{"hidden_size": 192, "vocab_size": 4096, "init_std_qkv": 0.0275, "lr_mult_down": 2.0, "warmup_steps": 200, "z_loss": 1e-05}
MLP neurons of a small language model. Each row is named by its layer, matrix (up: input weights; down: output weights) and neuron, and shows model dimensions 64-191. Each number is 128 + 32 x the weight over its row's rms, rounded and kept within 0 to 255.
After each neuron's rows, "fires on" lists the tokens most often at its 100 highest values on Wikipedia text that the model never trained on.

L2.up467 [167 171 132 104 135 151 119 119 132 120 176 161 144 147 179 135 183 122 122 156  92 155  89 195 122 127  73 141 104  18 125  76  93 153 100 138  82 102 164 128 193 167  97 133 125 135  75 157 138 110  99  94 155 138 169  88 104 110 158 107 114 163 108  90  84 109  58 162 113 134 184  75  94 144 128 178 164 113 126 149  72 144 142 140  97 102 121 174 102 148  76  89 112 131 120 166 123 132 128 181 102 151 130 112 132  99  83 135 118 160  87 131 174  97 142 105 171 130 115 152 156 135 132  96  96 163 156 154]
L2.down467 [149 172  97 124 133 131 138 165  99 139  90 139  69 133 122  90  98 125  94  88 134 149 145 125 148 132 116 151 161 138 168 114 179 109 205 169  96 132 131 107 132 142 119 129  85 127 121 119 197 177 153 118  95 120 132  88 136 120  74  99 122 128 104 161 137 138 138 182 153 107  85 125 121 127 165  69  74 151 133  69 117 128 113 122 151  96 176 189 106 125 179 116 141  46 126  94 195 138 227 143  70 164  93 107  74 168 178 128 115 120 173 184 139 149  92 108 138 177 121 104 148 128 152 127 126 157 113 190]
fires on: "ade", " Party", "mit", " medal", " politician", " team"

L4.up521 [ 63  92 167 137  97 149 170 128  63 100 143 138 109 114  98 127 100  88 144 148 157 150 104 124 156 115 102 158  91 109  83 146 181 148  87 152 113 159 137 102 119  72  96  75 146 121 150 193 101 164 125 178 170 153 169 150 128 126 121 122 121 117 105 182 141  94 153 166 183  88 123  67 133 138 147 193 149 115  90 122 120  95  41 101  99  83  73  83 164 161 188  68 129 165 139 204 127  87 180 157 125 132 154 134 186 138 130 150  93 164 121  94 138 116 103 148 137 140 189 106 130 124 147 128 113 161 161 125]
L4.down521 [ 87 125 105 147 122 192 122 158 113 159 100 115 137 118  97 186 147 178 165 163  86 153  55 150 122 164 201 134 105 110 137  93 191 120  95 100 111  95 157 158 133 180 142 105 138  93 183 177  58 179 150 120 135 112 110  98 125 125 142 160 182 109 129 133 163 137  77 113 141 127  75  94 144 138 136 172 186 116 142 105 177  80 113 115 124  97 105 127 146 135 106 127 138  66 167 168 136 126 165 125 119 135 138 109 106 107 110 197 145 101 136  39  88 100 183 104 130 148 111 114 114  86  99 112 111 182 161 163]
fires on: ".", " ", "2", " (", "46", "6"

L3.up681 [123 100 107 150 147 108 155 156 111 142 121  87 108  73 189 136  81  90 128 113 141 112 162 110 151 123 185 110 186 120 195 165 184  79 103  73 148 117 116 128 140 113 154 126 161  85 146  93 105  78 139 131 142 149  73 125 153 155 142 208 146 149  83 134 129 149 190  86 156 130 169 138 154 144 170 151  54 162 159 151 122 145  88 184 118 163 128 100 113  61 115 106 150 114 139  68 157  78 126 167 120 127 180 149 116 105 122 100  93 163 137 175 177 115 131 108 171 112 159  87 124 109 151 123 169  98 126 133]
L3.down681 [110 180 139 108 119 138 149  91 124 164 133 137 129 106 115 127 120 102 111 133 116 164 137 156 168 144 100 121 119 124 196 168 201 145 173  53 129 140 107 127 112 154 134  97 103 171 125 115 109 156 129  58 140  99 157 138 138 147 123 165 106 121  92 159 187 117 117 143 161 143 142 112 114  95 143 134 115 124 158 126 124 144 129  95  97 112  47 123  47 107 131  85 137 102 163 146  87 150 147 112 163 136 134 164 147 124 186  95 129 170 163 152  99 178 122 147  97 191 129 149 176 114  95 135  31 148 162 162]
fires on: "–", " agre", " of", " to"

L8.up212 [162 108 118 146 116 141 135 158 186 131 109 117 127 131 162 186 171  96 201 187 154 158 113 132 105 112 136 135  80 141 147 138 122 135 141 170 150  50  98 109 164 116 145 165 140  70  85 114 138 143 137 112 145 127 153 127  78  65 121 136 102 101 120 153 121 153 137 142  69 130 163 151 101 121 114 120 164 204 134 161  89  82 146 123 153 106  90 167 159 120 106 110  89 121 191 133  90 216 147 168 137 118 106  56  98 140 172 179  78 134 149 157 133 151 143  80  78 118 191 182 145 132 124 153 126  41 151  59]
L8.down212 [172 127 173  85 125 115 121 121 130 130 130  98 101  66 131  94 131 148 126 101  95 124 109 121 177 130 192 133 134 139 150 207 150 105 187 143 162 141 108 126 145  85 153 193 103 151 123 198 206 158 125  81  59 134 162  93 173 172 115 109  69 115 156 126  46 111 121 131 101 149  85  93 115 115 180 147 114 158 101 142 157 171  96 139  90 163 137 114 112 100 180 107 155 119 112 154 167 112 107 108  95 132 112 114 140 149  82  85 165  74 114 122  96  95 134 178 195  37 136  80 114 114 146 141 148 122  99 103]
fires on: ",", ".", " in"

L4.up182 [176 129 135 110 141 113  54 162 122 103 111 154  88 106 135 129 156 176 111 137 155 140 112 102  95 115 144 116  89 151  86 147  66  59 118 135 115 192 110 159 233 122 100 139 110 107 146  43 155  94 190 146 154  88 104  81 130  90 123 145 145 154 123 167 144 118 198 129 148 134 158  81  85 124 154 119 110 125 148 136 114 181 167 109 127 113 134 127 127  82 152 185 148 110 119 164 125 108 128 140 138 152  91 101 143 160 186 150  90 149  65 111 100 130 139  92 100 109  80 119 172  83 124  92 114 131 148 137]
L4.down182 [137  72 126 130 132 130 153 140 128 164 180 115  81 154 125 108 122 122 209 128  57 164 108 119 118 156 135 146 180 160 149  90  64 161 101 108  67  73  88 108 129 202 158 131 152 135  92 143 121 125 145 182 134 112  95 154 135 140 106 132  90 179  93 116 165 176  95 132 116 111 127 158 147 129 175 174 122 192 139 158 139 103  81 117 113  73  93 108 164 140 127 169 151  79 172 123 133 129 184 128 104 162 120 110  73 135  92 152  94 119 100 106 130 166  88 100  88  72  75  87 107 119  92  94 153 125 134 153]
fires on: " and", "wards", "s", ")", "ks", "its"

L10.up466 [132 122 124 158 103 156 197  79  91  99 128  78 162 131 130  72 170 105 221 112 158 147 147  74 134 107  89 105 117 137 116  55 186 139 138 109 152 150 115 120  95  88 158 144 155 170 144  46  83 144  91 150 143 175 101  60  89 174 131 148 134  99  88 190 100  93  98 116 174 141 168 109 211 113 172 168 125 131 158 133 127 173 112  95 111 116 103 107  78 158 155 106  78 106  91 113 147 146 150 186 119  83  98 129 157 162 137 121 124 163 120 128  96 174 114  99 154 139 186 114 177 149 156 169 167 124 119 135]
L10.down466 [165 102 104 141  47 117  71 197 121 128 132 139 179 142 130  95 130 112 114 122 157 154 178 152 140 149  63 175 155  82  72  96 121 141  53 103 148 123 101 148 105 143 157 112 136 186 108 119 119 134 155  90 147  79 120 188 128 189 179  91 118 139 146  87 130  79  63 142 150 108  95 101  90 153  73 105 101 107 127 108  99 129 147 166  96 129 139 161 162 130 176 151 122 163 150 119 112 122 176 213 146 136 112  80 127 124 180 177 137 140 124  88 148  74 111 132 129  84 157  98 175 105 136 173 179 169 148 129]
fires on: "-", " s", " ", "al", " S"

L10.up397 [187 130 111 129  96 137 143 140 132 125 151 143  94  97 178 147 111 114  80  98 168 139 131 135  98 178 101 153 145 109 139  91 131 186 232 118  77  90 123  60  98 113 155 173 131  90 136 134 165 138 198 185 188 173  95 114 122  84 128 147 156 114 143 138 128 114 127 144  88 156 107 119 163 128 139 181 152 116 136 116 175 173 118 117 130 151 175 170 133 116 144 128  72 154 127 143  94 169  74 116 138 120 127 147 129 161 146 104 121 120 142 120 118 166 163 132  83 161 114 112  76  88 119  99 101 111 104 110]
L10.down397 [127  79 127 104 128 123 135 180 141 150 155 156 143 161  94 121 116  98 159  90 127 111 157 115 168 157  76 155 112  80 126 104 175  56 123 142  98 124 123 162 153 134 114 132 126 112 136  80  86 118 126 154  63 117 190  95 168 178 157 179 102 171 151  80 125 100  91 152 126 163 115 151 206  97 102  89 121 140 115 104  71  76 127  56 105  78 127 145 138  93 129  81  96 115 133 100 149  97 136 170 137 104  88 183 190  96 132 130 170 145 132  91 142  79 156  68 166 155 102 147 184 114 188  96 163 124 156 124]
fires on: " in", " on", " R", " L", " of"

L8.up641 [180 125 128 149 134 176  99 141 134 120 136 151  83 131 205 104  96 159 212 136  96 120 151  76 115 149 123 111 138 181 107 145 139  82 111  92 120  91 165  26 135  90 128 107 186  84 160 115  64 140 113  78 124 113 130 145 102  99 173 173 116 152 113  99 123 157 168  94 123 105 153 121 118 140 144  84 108 122 122 124 165 146  70 111 137 124  41  89 130 127 151 101 150 154 188  90 139 126  84 160 118 159 195 116 138 137 121 122 127 136 142  65 108  95 118 147 131 147 137  92 165 131 174 156  95 124 135 146]
L8.down641 [143 182  98 166 181 138 168  85  98 131 149  88 189  94 159 135 109 147 136  79  91 124 130 128 124 164 102 140 110 149 167  92 104 196 142 140 173 115 107 149 141 146 127 131 114 144 163 145  15 131 133  83 118  75 111 126 108  98 127 153 111 158 110 135  80 166 158  90 129 152 146 144 137 180 147 114  94 135  64  82 138 126 161 169 112 130 137  95 147 166  66  95 115 109 179 183 155 125 100 129 137 132 111 161 137 147  53  91  67  96 136  97  98 158 112 142 140  54 116 102 191 156  87 104  74 128  68 163]
fires on: " million", " m", "0", " mm", "3", " ft"

L4.up431 [140  87 153 167 182 165  79 161 149 117 146 125 143 122 128 135 178 162 100  78 117 155  72 120 142  82 166 160 108 133 164 146 105 214 139 152 112  96  90 140 172 105  86 160 148 141 182 154 130 199 167 133 151 143 150 102 130 122 116 139 125 117 172 108 102 127 112 151  99 203  92  90 101 127 118 154 167 150  61  94 101 152 122  81 151 157 154 101 196 179 103 132  74 166 113 149 106 163 192  81 119 135 146 205 107  80 166 138 119 125 110  86 121 148 138  95 105 124  70 125 139  88  46 134 136 106 155  87]
L4.down431 [ 61 142 149  83 128 113 181 139 144 101 140 182 103  96 147 118  63 114 140 171  71  85 150 117 142 135 174 112 129  85 118 130 167  94 111  86 215  64 140 183 120 123 157 148 113 185 132 152 166 148 101 167 144 134 105 162 126 111 135 106 152  89  95 159 148 114  40 109 114 112 108 106 126  91 164 148  94 114 154 118 152  95 115 204  92  90 111 142 137  84 164 146 119 111 175 182  66 166  81 173 163 139 160 149 181 158  92  58 183  95 158 165 117 133 139 113 123  66 143 134  94 127 133 108 129 149 143 130]
fires on: ",", "et", "ion", "o", ".", " Grand"

L10.up67 [131 104 114 145 156 145 157 145 103 136 204 104 155  94 218 151  60  93 130 192 103 179  87 121  58 123  64 158 229 103  91 119 149 163  80 128 155 101 128  97 123  96 151 136 163 140 163  93 121 125  96 123 188 150 151 136 112 120 101 169 160  70  82 177 135 186 135 161 126 119 108 159 139 141  85 114 115 143 148  35 132 104 141 122 168  85  84 153 123 126 176 144  98 158 149  94 130 117  79 103 117  76 120 101 103  93 211 136 117 140 148 124 118 142 136 123  81 107 134 102 109 115  86 118 101 191 131 150]
L10.down67 [152 150 136 123 147 161  91 139 140 130  96 131 106 114  89 111 103 159 102  93 134 139  96 188 158 106 105 148 132  72 131 128 129  82 113 132  91 161 132 160 122 175 131  73 109 122 146  94 127 105 116 132 109 113 137 123 152 132 132 142 173 170 110 126 128 134  58 137 136 174  94  61 127 101  92 102 162 124 164 121 118 160  60  75 176 130 113  78 122  86 106 126  83 150 107 154 111 126 180 164 123 132  99 129 147 142 115 126 171 167 136 145  97 156 163 191 112 139 113 100  68 101 223 113 113  53 114 204]
fires on: " with", " N", " of", " R", " per"

L2.up253 [ 84 166 172 115 128 138 141 118 142  72 169 111 137 114 161 149 116 108  87 142  86 189 127 146 173 163  97 145 120  73 105 123 119 153 113 172 118 113 120 152 140 120 218  93 166 121 150  84 174  75 135 151 133 147 123  90 108 124 104 110  93 124 106 130  78 139 124 117 125  93 183 180 143 120 171 102 134 106  81 154 105 123 130  89 142 184 223 179 122 155  74  69  75 160  83 145 149 146 154 123 130 134 173  90  94  92  73 146  90 138  87  81 125 170 164 171 161 138 164 167 170 163 157 136 115 120 128 167]
L2.down253 [126 141  82 204 107 191 131 154  94 169 123 125 121 176 154 108 146 147 132 110 122 184 164 124 144  68 203 156 143 131 103 184 119  64 167 142 115  88 141 128 118 127 161 110 167 115  91 133 162 132 111 142  97 126  73 142 117 131 126 139 137 118 120 118  62  84 100 147 123 136 150 140 159 140 131  71 160  88  87 154 124 139 124 144 111  77 133 146 107 136 158  86 179  85 147  76 112 122 158 113 175 149 101 209 114 129 146 186 106 188 175 121 155 136 123 119 112 167  87  68 124 185 141 151 132 159 134 145]
fires on: " Party", " He", " politician", " population", " medal"

L4.up622 [166 130 160  99  69 181 123  87  90 118 173  96 116 105 123 206 126 180 124 151 219 158  77 140 170  90 148 178  86 139 143 125 119 132 104  82 155  75 147 109  80 155 142  82 116 141 117 125 128 127 134 155 144 132 109 118  97 132 188 130 129 164 169 116  96 149 168 133  85 100 136 127 168  91 158 172 134 113 155 135 120 110 139 131 104 119 114 138  64 119 123 112 127  78  65  94 133  92  91  75 122 115 121 189  69  58 135 132  85 147 129  97 156 110 130 182 189 106  79 169 106 150 161 141 125 136 142 202]
L4.down622 [ 91  86 117 155 116 108 120  80 152 114 132 126 163 157 170  72 114 125 150 100 139 101 129  74  83 171 101 104 160 155 101 159 162 162 128 175  86 168 118 163 154 200 123 101 174 150 141  86 138 151  60 125 188 100 115 111 225 138 151 166 137 175  59 127 111 148 111 143 134 170 131 173 109 106 147 131 132 141 129 138 113 147 157 122 128 164 149  79 165 124  97 141 139 118 125  99 118 140 119 219 162 153 134 128 167 197  97 184 126 142 138 165 127 101 134  97 128 155 128 172  39  88  88  80 118 120 112  83]
fires on: "ers", "ian", "er", "ars", "ings", "ar"